{
  "n_head": 4,
  "head_dim": 64,
  "activation": "geglu",
  "norm": "layernorm",
  "norm_place": "pre",
  "attn_scale": 0.125,
  "parallel_block": false,
  "init_std_up": 0.0221,
  "optimizer": "muon",
  "lr_mult_down": 1.5,
  "grad_clip": 0.5,
  "steps": 7238
}
MLP neurons of a small language model. Each row is named by its layer, matrix (gate and up: input weights) and neuron, and shows model dimensions 112-207. Each number is 200 + 30 x the weight over its row's rms, rounded and kept within 0 to 999. A neuron's up and down rows have the sign that makes its largest values positive.
After each neuron's rows, "fires in" lists the words (lower case) most often at its 100 highest values on Wikipedia text that the model never trained on.

L10.gate589,175,249,180,205,255,231,182,159,211,175,157,224,217,259,241,162,246,223,175,181,204,217,180,211,213,204,178,218,137,182,201,207,215,185,203,204,201,211,231,154,221,184,216,160,203,186,170,176,195,270,220,179,161,196,200,214,159,232,223,168,198,224,257,192,184,258,149,205,127,186,195,208,192,181,195,183,147,177,250,197,154,209,140,204,177,168,196,225,245,209,185,219,197,236,224,204
L10.up589,160,209,187,220,223,237,165,183,172,227,170,200,183,245,201,135,218,201,247,168,199,236,153,175,242,233,143,257,209,142,198,161,185,169,286,210,220,145,170,203,213,201,202,176,186,172,182,229,162,231,172,187,162,177,221,216,186,197,192,244,150,194,177,226,190,219,204,209,158,221,125,175,227,184,153,168,195,158,169,158,172,252,180,194,162,192,187,162,148,204,226,207,197,208,196,217
fires in: "of", "and"

L4.gate43,188,193,198,189,210,217,189,229,234,122,255,162,214,207,207,216,174,212,249,201,210,276,226,176,238,199,169,185,202,221,231,147,202,215,212,227,211,213,186,203,238,183,156,192,245,194,199,212,203,177,194,229,194,218,162,176,232,178,236,222,201,172,262,235,247,148,219,267,198,124,190,246,221,146,165,171,210,198,191,214,208,197,188,194,134,227,252,214,201,199,187,149,281,204,151,202
L4.up43,199,181,158,206,174,231,232,167,246,167,227,200,166,224,233,172,194,226,176,142,215,267,224,130,168,190,225,173,219,180,226,198,224,224,183,187,216,191,166,194,216,156,211,160,235,157,228,242,204,227,208,249,202,223,160,188,206,228,261,232,200,202,206,236,186,141,155,188,187,157,201,287,209,224,227,169,208,159,199,260,219,217,209,180,194,183,237,177,172,181,187,229,211,154,179,178
fires in: "career", "up", "upon", "life", "updated"

L4.gate345,206,184,210,205,227,216,122,218,238,176,188,188,227,227,206,191,209,159,219,267,171,238,222,241,205,207,253,182,248,217,219,196,216,239,212,216,167,216,214,240,157,240,256,188,170,224,207,233,161,198,148,231,162,143,203,220,219,166,169,161,252,155,201,192,176,219,216,224,232,220,195,171,180,175,253,215,191,180,230,186,196,203,195,160,167,207,202,179,218,212,210,203,234,185,205,215
L4.up345,210,230,194,194,179,250,190,201,204,232,172,223,129,225,179,160,153,164,158,224,243,169,165,197,195,216,238,238,246,242,209,173,207,162,187,237,155,224,194,185,221,197,235,179,219,193,194,256,262,267,182,207,201,151,215,169,198,134,185,126,238,216,206,204,229,216,186,181,257,180,164,218,234,255,173,195,215,222,181,108,197,222,217,224,215,153,238,207,192,208,175,225,186,210,210,176
fires in: "where", "who", "code", "personal", "when", "that"

L2.gate239,211,151,193,231,204,204,205,218,229,263,229,202,224,207,225,285,174,186,172,187,216,218,224,222,240,209,187,208,175,226,194,179,221,186,177,173,186,177,227,207,261,202,135,219,177,164,173,149,154,199,200,185,116,193,208,247,201,152,196,203,228,236,150,245,240,181,201,182,212,205,190,261,205,197,228,180,186,236,193,262,148,190,209,202,206,232,217,204,198,218,204,176,210,205,248,246
L2.up239,222,194,226,229,155,208,190,173,178,169,211,248,212,258,213,217,200,181,190,199,188,225,228,195,226,191,217,212,214,206,216,197,192,180,156,194,176,245,177,269,172,222,252,202,158,201,194,241,174,228,149,251,210,180,164,170,190,181,238,191,212,190,221,240,171,158,204,188,270,173,230,192,248,251,190,183,178,260,218,266,201,210,222,208,169,225,248,210,177,181,190,179,174,208,203,205
fires in: "he", "she", "hungary"

L4.gate303,198,171,180,226,216,199,164,189,241,245,221,200,145,236,141,188,210,184,183,205,246,193,195,192,208,175,209,263,239,208,192,193,210,186,158,180,223,195,129,171,131,209,181,199,163,276,244,185,154,186,250,249,191,197,164,165,245,204,214,205,215,260,175,190,212,255,215,162,202,222,204,213,191,246,226,216,222,205,206,201,188,229,204,183,159,175,174,180,207,212,143,238,196,203,221,219
L4.up303,212,217,158,181,241,144,227,169,250,193,174,193,171,206,170,215,211,192,194,191,190,164,193,188,220,203,177,181,193,209,225,177,160,201,196,215,190,96,168,156,219,163,197,206,211,235,215,250,215,212,265,134,195,200,147,179,221,227,201,145,173,207,180,225,211,207,226,231,198,228,234,241,181,264,241,228,198,166,219,211,186,208,173,167,214,221,199,184,246,160,127,193,164,201,188,183
fires in: "that", "was", "who", "would", "is", "which"

L10.gate340,187,227,227,247,220,163,183,166,246,220,202,175,232,239,242,192,194,216,148,167,168,182,204,151,193,205,170,232,296,197,187,175,221,122,155,148,194,135,146,192,168,192,170,242,174,227,255,197,224,237,222,213,240,199,211,199,240,210,221,221,197,221,155,196,187,160,169,191,183,212,174,185,241,256,247,155,195,166,179,232,179,198,190,141,227,228,254,167,196,186,205,205,222,229,218,166
L10.up340,208,244,236,188,171,204,210,183,203,226,196,239,249,199,184,235,142,198,175,174,193,204,222,151,201,214,139,180,221,163,178,219,210,177,248,233,225,163,232,187,181,132,248,169,185,222,200,227,225,174,243,177,212,218,153,243,219,258,203,201,159,228,199,205,193,152,213,213,188,222,198,201,213,212,204,185,195,177,141,226,168,213,239,171,215,197,199,173,215,187,265,217,241,271,199,171
fires in: "for", "of", "that"

L2.gate284,192,230,249,180,219,186,137,169,250,187,240,217,237,216,208,179,217,199,178,252,211,209,186,241,197,176,190,184,164,184,193,223,178,252,213,186,182,167,163,232,196,242,173,169,182,216,212,181,197,209,184,177,196,168,143,203,187,214,253,223,227,246,165,202,181,224,195,198,208,173,191,188,203,211,180,182,193,174,204,199,217,230,245,207,260,254,193,197,224,230,217,175,174,204,147,186
L2.up284,182,193,193,155,203,174,135,161,199,255,215,188,168,271,176,183,192,212,222,199,211,192,248,215,221,166,170,235,201,197,155,143,209,197,242,231,221,180,250,212,219,216,171,213,228,227,210,192,163,230,164,167,209,160,181,188,160,220,204,177,179,181,160,187,144,200,190,172,172,197,213,235,211,208,214,218,192,208,212,234,160,232,246,166,205,184,211,211,187,172,211,197,180,200,198,203
fires in: "is", "was", "being", "are", "been"

L7.gate670,192,230,108,260,193,154,236,203,186,181,188,190,204,173,169,251,214,252,206,254,169,154,196,190,185,256,205,180,209,220,226,174,219,176,197,234,125,189,184,191,207,187,253,216,211,223,203,207,192,220,185,216,174,235,169,231,195,207,218,219,177,187,119,203,199,199,222,187,165,219,164,193,172,250,223,190,232,204,184,218,201,241,209,265,189,187,198,243,216,208,230,228,164,202,241,106
L7.up670,183,211,216,221,241,220,172,181,195,162,205,174,202,173,175,266,200,246,168,159,194,186,216,235,201,168,233,187,172,180,220,171,196,221,220,224,181,229,161,180,177,211,242,232,173,170,160,237,175,159,169,195,250,178,217,236,236,201,178,211,167,154,201,187,189,182,187,202,199,171,170,214,188,189,217,225,200,155,178,224,222,221,211,236,178,198,218,166,195,216,232,178,179,232,237,224
fires in: "and", "only", "who", "causing"

L11.gate335,257,182,191,165,240,207,151,225,206,247,118,202,242,250,218,180,246,202,154,222,275,226,192,223,227,256,208,215,169,204,160,179,196,184,208,148,133,198,211,199,170,210,232,193,154,299,193,121,249,218,190,176,195,179,222,194,193,217,229,186,154,219,194,159,218,242,213,203,208,219,205,182,205,230,233,179,175,209,229,178,221,164,171,173,185,228,220,171,177,214,238,231,172,218,216,150
L11.up335,190,228,227,180,236,226,200,233,171,226,189,214,230,209,188,213,244,199,163,239,199,156,233,203,191,225,194,154,185,211,179,209,204,183,160,200,130,263,204,182,218,189,279,207,174,220,171,199,205,253,165,233,205,157,197,179,212,161,213,167,175,235,163,181,160,179,153,157,128,154,216,145,247,199,157,204,197,225,175,200,220,199,197,218,232,217,207,206,177,183,222,204,254,171,223,146
fires in: "with", "of", "during", "contains", "to", "using"

L10.gate188,229,188,222,241,268,224,197,198,178,173,211,226,183,206,208,240,199,193,173,185,242,183,248,124,248,219,215,192,140,241,176,184,185,199,178,168,189,171,225,148,209,220,195,178,227,201,191,180,198,163,239,171,202,189,171,234,205,166,176,179,220,217,224,267,170,203,189,187,189,187,175,212,188,199,193,205,192,246,191,202,231,196,188,198,157,200,249,179,231,243,258,163,170,143,153,172
L10.up188,191,217,202,251,154,222,205,235,196,183,222,218,199,197,243,182,187,191,179,204,216,174,160,176,167,238,200,217,179,159,187,219,215,248,206,178,169,214,247,208,188,184,223,199,226,216,148,238,184,216,209,224,202,181,216,230,192,189,218,202,174,172,230,276,193,218,233,115,174,204,208,210,201,181,224,192,223,204,214,183,229,222,133,168,184,213,175,175,281,225,192,196,167,249,213,168
fires in: "and", "or", "to"

L4.gate407,233,186,189,196,213,208,204,192,198,211,214,164,213,287,210,218,199,156,197,187,237,173,186,172,142,244,164,228,220,160,204,225,237,166,248,265,161,232,180,160,232,194,218,197,219,228,225,205,165,234,218,163,231,169,194,223,204,201,209,237,190,195,161,233,187,233,214,196,220,133,139,194,241,228,199,181,198,182,238,211,236,189,167,183,218,207,188,227,236,203,243,130,163,211,169,270
L4.up407,161,264,205,233,250,150,194,236,172,241,162,206,232,226,197,221,165,227,239,213,196,227,206,184,205,257,153,157,179,220,192,178,211,189,221,200,141,191,218,181,150,186,202,173,199,201,170,190,196,213,207,156,187,195,197,190,240,137,212,200,236,191,158,252,207,310,234,184,149,218,177,218,194,217,214,207,216,174,198,227,169,242,160,245,183,170,241,207,176,175,188,171,177,186,208,211
fires in: "for", "the", "at", "and", "their", "by"

L2.gate381,235,219,189,203,218,202,167,152,182,237,223,234,198,180,205,181,211,204,211,251,216,268,193,235,231,180,211,263,232,220,184,160,180,208,170,222,239,129,230,217,213,177,154,231,227,182,172,196,173,174,144,203,197,247,180,186,234,197,144,182,237,178,184,185,185,193,202,181,131,202,163,190,263,146,179,181,216,221,186,177,211,229,174,174,230,254,199,191,207,278,207,191,213,185,223,124
L2.up381,181,173,244,196,163,204,200,188,210,257,120,210,159,201,188,195,200,216,206,191,216,214,227,223,193,208,196,249,204,201,182,173,199,163,201,188,154,222,218,255,256,227,170,206,195,162,214,220,223,245,206,247,203,179,195,148,207,157,219,172,212,190,151,220,134,217,166,192,243,221,213,204,191,209,161,177,157,204,233,174,199,165,242,150,201,206,157,182,222,187,182,208,228,215,242,176
fires in: "when", "where", "very", "even", "football", "while"

L2.gate367,228,245,217,217,176,156,201,209,161,252,201,163,178,235,196,171,161,240,196,216,198,202,205,227,261,187,133,203,220,185,180,264,148,245,159,174,221,195,171,182,196,184,216,229,220,195,158,163,241,213,228,216,177,156,226,258,187,205,198,203,222,179,191,220,196,169,201,212,243,191,133,188,228,191,240,255,227,221,197,189,197,239,192,195,157,246,230,194,252,211,186,176,213,210,186,215
L2.up367,267,196,186,182,208,208,171,224,181,235,243,190,219,211,199,141,239,184,228,207,196,229,191,159,222,193,192,275,194,223,225,184,200,223,172,225,176,189,205,214,212,179,203,209,193,221,205,196,220,241,219,194,183,217,213,290,232,204,220,219,218,194,216,243,220,155,234,174,177,144,232,228,203,194,207,200,245,223,209,213,198,162,205,221,181,204,181,215,270,202,217,146,173,172,146,206
fires in: "as", "assistant"

L2.gate118,189,206,232,194,213,224,174,167,257,170,193,231,264,229,211,203,192,194,228,204,208,202,242,191,245,220,200,170,183,192,167,153,191,182,233,199,211,221,164,201,153,226,195,203,211,138,212,152,193,205,181,240,214,217,212,194,219,216,212,212,189,238,173,218,207,239,186,172,184,172,181,209,195,222,240,185,185,201,188,176,176,130,144,195,226,191,186,177,206,168,159,218,195,228,188,181
L2.up118,226,163,227,169,191,209,194,206,179,203,104,226,200,156,199,170,243,181,174,214,195,195,206,199,168,212,145,193,249,183,205,161,214,190,216,230,230,232,202,219,188,221,177,193,212,164,241,179,250,198,176,240,239,209,187,241,210,224,180,186,200,192,162,221,209,183,171,197,204,199,206,172,156,164,219,212,147,210,192,201,151,212,199,219,274,235,213,192,201,226,229,221,283,171,223,153
fires in: "for", "national", "like", "forces", "likely"

L2.gate368,211,206,188,193,241,160,190,184,205,211,187,191,199,265,169,211,170,213,218,186,139,196,250,193,204,224,126,145,165,221,201,170,205,243,233,204,204,216,240,212,195,241,177,169,193,157,245,198,191,203,220,206,192,215,196,226,198,202,262,228,219,173,233,221,226,170,179,239,217,208,144,177,254,209,137,162,241,222,207,174,265,134,206,199,188,233,222,181,166,215,232,175,170,209,185,238
L2.up368,233,229,194,172,225,193,215,174,161,167,247,207,162,234,178,193,242,214,281,207,174,182,203,167,172,198,193,217,204,173,199,185,216,182,201,174,171,186,202,228,162,199,259,226,215,196,216,243,216,183,189,192,190,202,211,186,169,135,213,229,211,187,154,175,175,198,169,213,207,162,209,225,196,227,220,166,169,234,172,202,241,161,179,132,205,183,175,218,170,236,214,169,233,119,159,177
fires in: "is", "set", "life"

L2.gate147,184,230,168,270,217,190,183,184,171,159,239,225,202,169,179,247,168,282,180,199,216,209,239,161,189,251,131,234,252,179,180,195,157,173,166,200,229,232,214,190,180,202,214,251,184,207,200,148,246,213,223,185,171,164,223,173,195,218,172,153,161,228,177,234,202,201,207,193,189,210,208,192,266,202,204,177,201,204,186,246,211,201,205,177,157,225,179,212,209,220,221,165,179,210,241,206
L2.up147,141,245,216,235,237,157,223,183,202,216,229,204,211,188,238,170,202,269,181,206,126,199,189,192,211,211,140,190,256,240,198,186,256,192,196,206,236,217,233,192,207,186,257,209,201,167,200,199,241,188,220,200,188,148,263,176,221,205,202,177,175,224,203,178,239,221,244,232,217,228,212,195,208,246,236,158,211,182,176,227,215,162,198,200,170,173,121,213,218,175,235,192,169,203,190,162
fires in: "only", "both", "just", "all"

L13.gate437,227,211,139,185,247,193,243,170,190,146,208,223,225,177,191,189,165,205,280,189,197,221,207,228,191,213,161,214,219,164,248,216,257,168,219,190,152,223,196,176,226,227,187,210,156,209,174,214,233,220,151,169,196,169,220,178,160,154,166,223,189,197,184,136,151,216,293,256,207,176,241,186,223,227,192,202,249,225,235,179,170,192,198,203,186,227,180,224,253,208,164,227,218,192,215,196
L13.up437,262,225,169,204,257,209,224,178,160,201,245,167,217,120,199,208,170,202,203,164,158,169,216,180,121,198,216,204,256,179,174,224,206,196,200,195,183,217,149,222,243,204,206,236,166,202,226,206,192,260,204,192,252,191,171,175,219,208,126,200,238,200,199,203,196,288,164,122,173,215,176,214,200,211,207,194,249,204,219,195,240,170,162,232,168,199,242,207,174,238,154,219,200,178,206,194
fires in: "had", "has", "are", "were", "is", "have"

L13.gate108,235,191,164,160,235,228,204,194,242,180,230,236,201,168,196,183,178,215,246,224,228,173,184,246,130,198,219,158,131,237,213,214,206,185,186,208,179,198,194,164,258,236,193,254,215,233,217,191,212,247,188,174,204,173,203,198,152,185,263,274,213,174,181,181,215,292,167,217,245,180,221,245,178,224,227,184,148,200,233,219,183,198,162,198,245,229,262,224,206,201,216,132,210,200,131,171
L13.up108,224,217,162,152,208,211,208,175,259,221,180,134,199,175,205,214,211,211,204,195,218,205,195,158,158,180,204,196,178,236,179,212,236,201,212,208,259,250,184,197,210,244,169,196,192,189,168,200,171,135,232,185,216,191,252,195,175,169,182,219,225,160,180,192,233,275,187,186,272,199,225,182,280,230,185,203,181,198,200,249,225,174,199,189,194,143,231,212,218,186,98,174,227,205,194,248
fires in: "was", "were", "an"

L2.gate543,221,230,167,163,225,165,176,216,162,151,163,190,239,237,249,266,108,211,189,182,213,227,236,203,170,253,183,189,206,209,238,194,179,156,209,220,245,216,188,257,144,150,246,191,216,188,160,212,143,167,238,161,196,188,230,202,206,204,170,204,139,161,182,188,222,188,199,241,175,200,201,173,190,248,197,237,152,171,227,225,168,170,186,175,174,265,232,172,214,212,214,183,220,223,190,220
L2.up543,212,205,169,187,188,239,215,172,220,206,186,142,206,195,203,213,192,220,261,157,185,183,176,209,199,222,211,168,175,167,168,233,232,191,143,223,241,180,189,191,196,181,242,212,259,199,199,265,178,190,264,187,169,193,275,180,205,203,236,162,165,242,166,170,184,177,203,241,220,210,189,192,217,182,158,198,182,165,199,202,193,175,179,210,163,245,258,233,233,187,178,189,189,187,168,230
fires in: "music", "records", "musical", "church", "recording", "chairman"

L9.gate232,186,153,210,202,183,157,236,189,209,160,226,228,181,228,208,207,158,202,217,167,235,145,239,239,222,194,171,199,184,214,179,170,222,221,188,167,213,240,172,144,194,178,227,201,203,235,213,180,199,181,134,141,264,190,211,187,195,215,145,196,171,243,204,214,245,183,217,258,217,193,179,181,187,167,197,216,248,220,200,200,203,222,216,241,159,217,193,224,188,204,173,162,174,201,152,202
L9.up232,201,206,219,251,178,223,204,206,196,202,207,165,266,134,163,161,249,181,233,199,169,227,209,234,143,182,206,195,166,174,178,216,259,158,198,208,185,201,223,129,190,197,173,160,220,226,153,253,154,151,168,215,222,200,178,241,216,211,169,259,205,208,209,202,214,173,180,229,209,181,182,242,234,207,240,134,197,231,226,181,224,204,203,181,215,261,213,171,221,264,194,144,181,198,149,208
fires in: "season", "day", "days", "year", "morning", "months"

L12.gate163,268,206,194,236,220,177,210,210,174,183,230,202,196,159,271,216,243,174,201,234,211,198,160,179,204,195,171,185,211,220,195,180,162,224,191,219,166,166,213,177,167,184,178,186,226,236,231,210,228,199,205,186,197,179,222,197,198,197,148,191,222,218,204,179,242,252,217,154,155,190,169,186,228,226,274,196,172,208,176,280,199,189,204,168,204,160,206,216,201,199,215,165,218,188,164,217
L12.up163,220,252,178,157,192,218,160,194,237,215,175,211,235,151,229,181,205,190,181,204,252,195,201,205,213,260,189,235,185,211,127,186,183,171,190,242,181,172,236,171,206,193,198,225,160,197,210,238,264,227,214,234,169,217,195,208,179,226,200,190,164,201,232,228,188,206,215,189,194,218,180,247,143,228,255,197,183,173,219,197,176,221,225,197,200,225,215,264,235,250,239,173,249,194,221,155
fires in: "but", "that", "although", "and", "saying", "stated"

L4.gate340,232,208,261,205,230,191,181,194,191,227,202,197,176,198,182,178,205,203,218,192,235,178,228,221,184,244,172,232,256,187,207,220,233,201,204,238,210,180,173,184,190,117,233,207,211,198,185,211,228,213,293,238,244,171,203,203,215,175,219,237,244,204,188,181,215,249,154,159,220,226,170,258,190,207,171,213,212,138,193,198,167,196,227,172,208,189,177,180,232,196,197,167,214,208,225,172
L4.up340,169,179,213,159,258,230,226,230,200,182,196,236,205,231,165,199,189,183,205,205,189,190,161,281,195,197,167,177,213,209,195,232,176,192,245,173,109,239,201,189,161,216,254,196,184,189,170,173,210,211,199,184,233,248,174,226,244,135,228,222,213,199,213,175,204,169,276,236,223,241,219,156,183,187,210,241,192,196,244,225,192,202,204,169,193,187,203,217,216,280,230,219,210,130,200,212
fires in: "independent", "research", "technology", "medical", "chronology", "support"

L13.gate384,237,240,218,168,280,214,192,151,240,212,172,191,170,241,215,197,227,249,167,191,233,216,202,202,220,247,138,208,253,129,179,199,204,207,195,174,165,228,178,199,184,212,201,132,183,196,191,170,192,261,214,188,232,158,186,185,174,174,237,194,194,205,218,206,126,240,171,164,236,206,173,227,245,213,216,202,197,202,194,232,155,187,174,198,173,201,217,207,181,231,196,179,183,218,233,181
L13.up384,182,205,186,194,210,179,203,247,313,197,198,232,197,182,221,232,195,153,230,178,191,219,178,185,184,178,216,83,248,150,216,217,214,168,220,203,191,201,232,238,185,196,211,183,214,187,164,149,209,246,166,221,237,210,169,213,197,237,169,212,174,204,182,174,187,248,197,212,186,185,232,186,179,210,196,152,203,135,148,195,178,212,216,187,193,244,182,188,278,212,208,207,176,188,157,183
fires in: "to", "the", "in", "for"

L10.gate692,213,222,217,217,185,180,137,168,234,193,257,103,189,245,204,186,204,189,227,206,215,234,208,177,183,179,160,208,236,231,159,154,174,197,217,184,159,169,185,225,196,228,197,169,284,191,169,217,293,207,181,183,210,182,222,193,236,215,192,239,225,215,181,188,210,200,123,180,219,167,237,191,205,197,194,232,184,227,235,200,176,187,240,188,255,244,218,181,213,257,238,153,161,157,163,177
L10.up692,173,170,218,199,190,185,219,196,225,219,250,151,134,228,162,174,180,208,231,186,202,237,181,149,163,251,230,185,195,232,195,191,230,187,149,240,149,242,107,171,235,219,207,158,196,222,193,190,266,190,256,195,222,173,219,191,168,220,280,197,213,224,201,193,246,219,198,200,187,229,243,176,223,171,167,150,187,174,180,232,168,166,228,220,202,195,201,165,152,207,168,216,258,260,171,257
fires in: "in", "industry"

L9.gate507,167,218,209,184,206,221,226,187,209,158,230,167,223,199,240,171,228,210,160,202,229,195,197,175,126,223,135,236,202,200,202,256,213,191,228,213,148,211,206,159,195,226,222,206,217,287,173,167,210,211,170,234,210,150,200,212,207,216,227,205,175,132,151,201,203,197,212,160,175,211,202,133,185,182,209,115,235,211,198,189,224,158,179,193,236,217,168,203,219,218,274,209,166,204,262,172
L9.up507,192,221,196,193,199,205,213,263,165,201,196,193,155,228,166,168,207,186,231,196,191,160,177,139,155,183,213,209,196,152,214,187,180,222,218,241,229,219,259,203,224,196,207,198,182,236,198,169,109,220,211,193,207,134,243,172,248,185,169,236,214,230,217,218,265,211,217,183,194,190,176,131,241,190,228,197,213,151,208,199,186,251,206,243,215,224,156,145,181,249,206,159,183,261,207,154
fires in: "of", "and", "or", "prominent"

L9.gate618,163,237,202,199,197,219,200,169,151,205,268,195,230,220,257,231,205,174,156,223,216,254,179,177,229,185,222,194,203,250,166,178,232,198,197,268,183,207,175,213,216,205,209,199,208,259,242,212,236,218,180,147,189,209,165,235,205,191,208,222,233,185,197,202,158,150,155,109,195,168,238,148,185,169,230,227,252,211,180,270,166,222,189,148,195,207,183,166,169,217,159,178,186,225,179,219
L9.up618,191,212,211,159,244,199,210,151,176,191,183,165,166,233,172,176,200,220,216,173,284,214,200,173,146,203,258,192,256,225,158,207,212,211,238,157,142,146,222,233,208,176,203,155,200,204,232,212,255,250,189,181,151,205,147,174,206,194,219,185,186,188,217,208,218,219,214,128,173,172,211,209,215,242,186,213,188,219,183,136,193,181,194,146,237,223,178,101,235,223,207,201,199,219,220,161
fires in: "in", "the", "to", "early", "by", "on"

L4.gate322,162,182,197,186,247,193,179,192,201,150,250,207,169,235,217,222,154,212,200,172,257,236,206,164,212,195,159,198,145,222,215,198,211,193,235,173,194,162,192,163,235,231,161,179,232,201,231,165,223,266,213,137,216,183,111,177,224,195,168,233,178,213,209,261,213,175,120,180,137,211,200,223,237,197,194,259,217,225,206,184,211,250,145,207,228,155,221,176,199,247,180,192,180,191,186,189
L4.up322,179,252,232,191,205,187,208,205,167,180,180,236,169,209,209,198,187,170,220,257,184,249,243,240,179,234,145,225,212,198,178,208,233,189,164,226,234,194,218,233,204,245,221,196,233,211,233,168,208,206,176,192,217,168,213,212,200,227,187,225,193,208,181,213,232,241,202,204,231,188,145,216,223,201,206,189,226,235,199,221,205,192,297,218,167,238,224,205,206,225,206,188,169,196,192,185
fires in: "year", "years", "day", "months", "days", "may"

L7.gate76,264,219,230,163,216,194,175,246,179,147,201,165,177,247,276,196,227,216,173,225,195,211,250,214,225,157,152,180,149,224,178,184,160,205,189,196,223,221,173,204,125,238,199,189,201,247,207,128,219,243,168,229,211,201,195,244,192,179,191,123,223,210,206,220,239,200,171,250,223,172,140,190,197,147,182,168,221,204,227,182,194,176,208,213,187,200,227,199,216,165,243,233,166,195,218,187
L7.up76,219,206,203,205,227,193,221,202,167,198,187,171,172,176,195,163,217,219,181,176,180,210,171,192,249,168,152,275,218,204,255,209,203,224,218,231,135,248,218,220,221,258,224,172,164,209,152,206,208,236,164,163,167,214,221,225,229,178,168,177,210,185,170,179,234,182,146,193,207,185,188,156,211,236,213,270,184,175,216,202,171,191,242,181,255,192,168,184,195,221,194,158,152,250,220,166
fires in: "time", "than", "as", "assistant", "made"

L7.gate549,211,176,224,210,200,170,204,153,200,156,226,239,216,187,167,209,182,235,171,213,167,257,199,182,204,246,191,210,163,207,158,214,221,219,142,167,169,217,234,182,217,159,237,216,211,204,215,213,177,205,222,203,172,196,172,220,175,182,166,176,154,220,227,217,233,220,224,166,241,133,173,244,206,166,151,171,230,194,193,251,181,213,182,192,179,261,252,209,202,258,220,181,207,203,208,228
L7.up549,206,152,223,146,190,180,236,219,183,237,174,260,191,211,170,209,166,250,201,203,158,235,212,191,204,196,240,250,175,150,193,154,166,181,157,180,166,226,191,222,215,208,201,157,242,182,209,165,200,211,228,220,207,154,266,219,163,205,204,209,160,226,233,210,245,211,217,161,153,197,177,223,189,236,164,191,220,214,181,215,189,175,232,217,144,203,235,103,211,250,170,167,206,226,191,244
fires in: "he", "she", "career", "head"

L7.gate485,189,222,227,180,211,190,133,199,247,187,164,202,165,166,253,209,203,214,200,186,186,208,246,228,139,238,235,237,169,194,182,146,259,140,140,148,188,227,174,217,190,217,198,188,211,229,225,178,204,225,169,197,164,238,197,184,204,154,215,142,164,178,217,191,202,176,190,224,190,178,248,205,168,177,187,145,238,177,176,209,208,233,151,177,176,226,205,199,242,245,191,190,150,242,217,209
L7.up485,188,184,202,162,181,252,180,192,204,232,195,258,174,202,191,180,247,208,167,246,217,210,206,180,159,230,240,220,168,142,224,139,231,229,200,210,187,189,241,163,132,235,200,174,209,210,232,181,203,234,171,157,230,168,211,191,179,229,208,246,176,223,199,212,234,212,236,168,174,203,201,232,263,221,175,192,188,201,207,165,211,192,165,168,148,203,245,159,163,237,264,195,257,218,207,186
fires in: "he", "who", "she"

L5.gate522,197,159,209,199,250,183,218,227,182,180,204,207,220,203,144,224,211,204,167,207,206,182,231,197,175,231,201,182,158,190,215,202,205,183,287,186,197,188,167,245,218,210,222,227,163,146,186,181,120,160,217,204,237,193,141,250,147,182,238,183,154,200,165,230,150,169,183,212,187,189,158,212,164,218,197,271,211,205,183,218,212,179,180,222,196,252,215,182,174,223,185,168,147,230,214,212
L5.up522,197,222,219,229,230,155,164,217,213,196,196,185,155,150,219,196,209,216,209,166,214,211,239,176,182,207,201,160,159,189,180,130,187,230,274,222,209,190,205,202,146,218,236,211,189,195,224,210,191,195,160,220,227,229,193,230,160,145,198,251,164,169,126,261,161,275,216,174,153,232,177,185,195,271,227,211,175,213,181,232,184,211,225,228,187,209,191,193,276,208,179,209,247,215,195,169
fires in: "and", "to", "decided"

L4.gate658,163,197,208,169,160,213,141,186,214,138,233,170,227,173,186,176,202,133,197,175,210,178,168,142,183,215,198,161,112,215,214,205,165,177,238,261,214,213,120,181,243,198,189,169,193,225,182,224,202,198,213,253,160,237,165,205,180,178,230,219,132,184,174,243,192,184,191,183,218,227,216,243,177,254,228,196,222,262,184,213,288,226,194,199,191,204,204,139,276,226,162,176,178,250,190,184
L4.up658,179,213,233,192,170,203,187,166,278,187,228,175,216,195,191,168,242,154,221,225,262,231,245,199,208,212,179,178,165,175,255,192,170,178,199,228,241,211,149,143,205,209,208,140,198,199,224,230,224,206,196,226,196,291,122,167,186,142,202,226,167,194,147,193,195,214,188,175,187,213,193,194,196,252,247,222,217,252,164,209,223,206,191,194,179,243,151,151,269,205,181,211,162,200,215,187
fires in: "made", "and", "make", "competed", "artist", "with"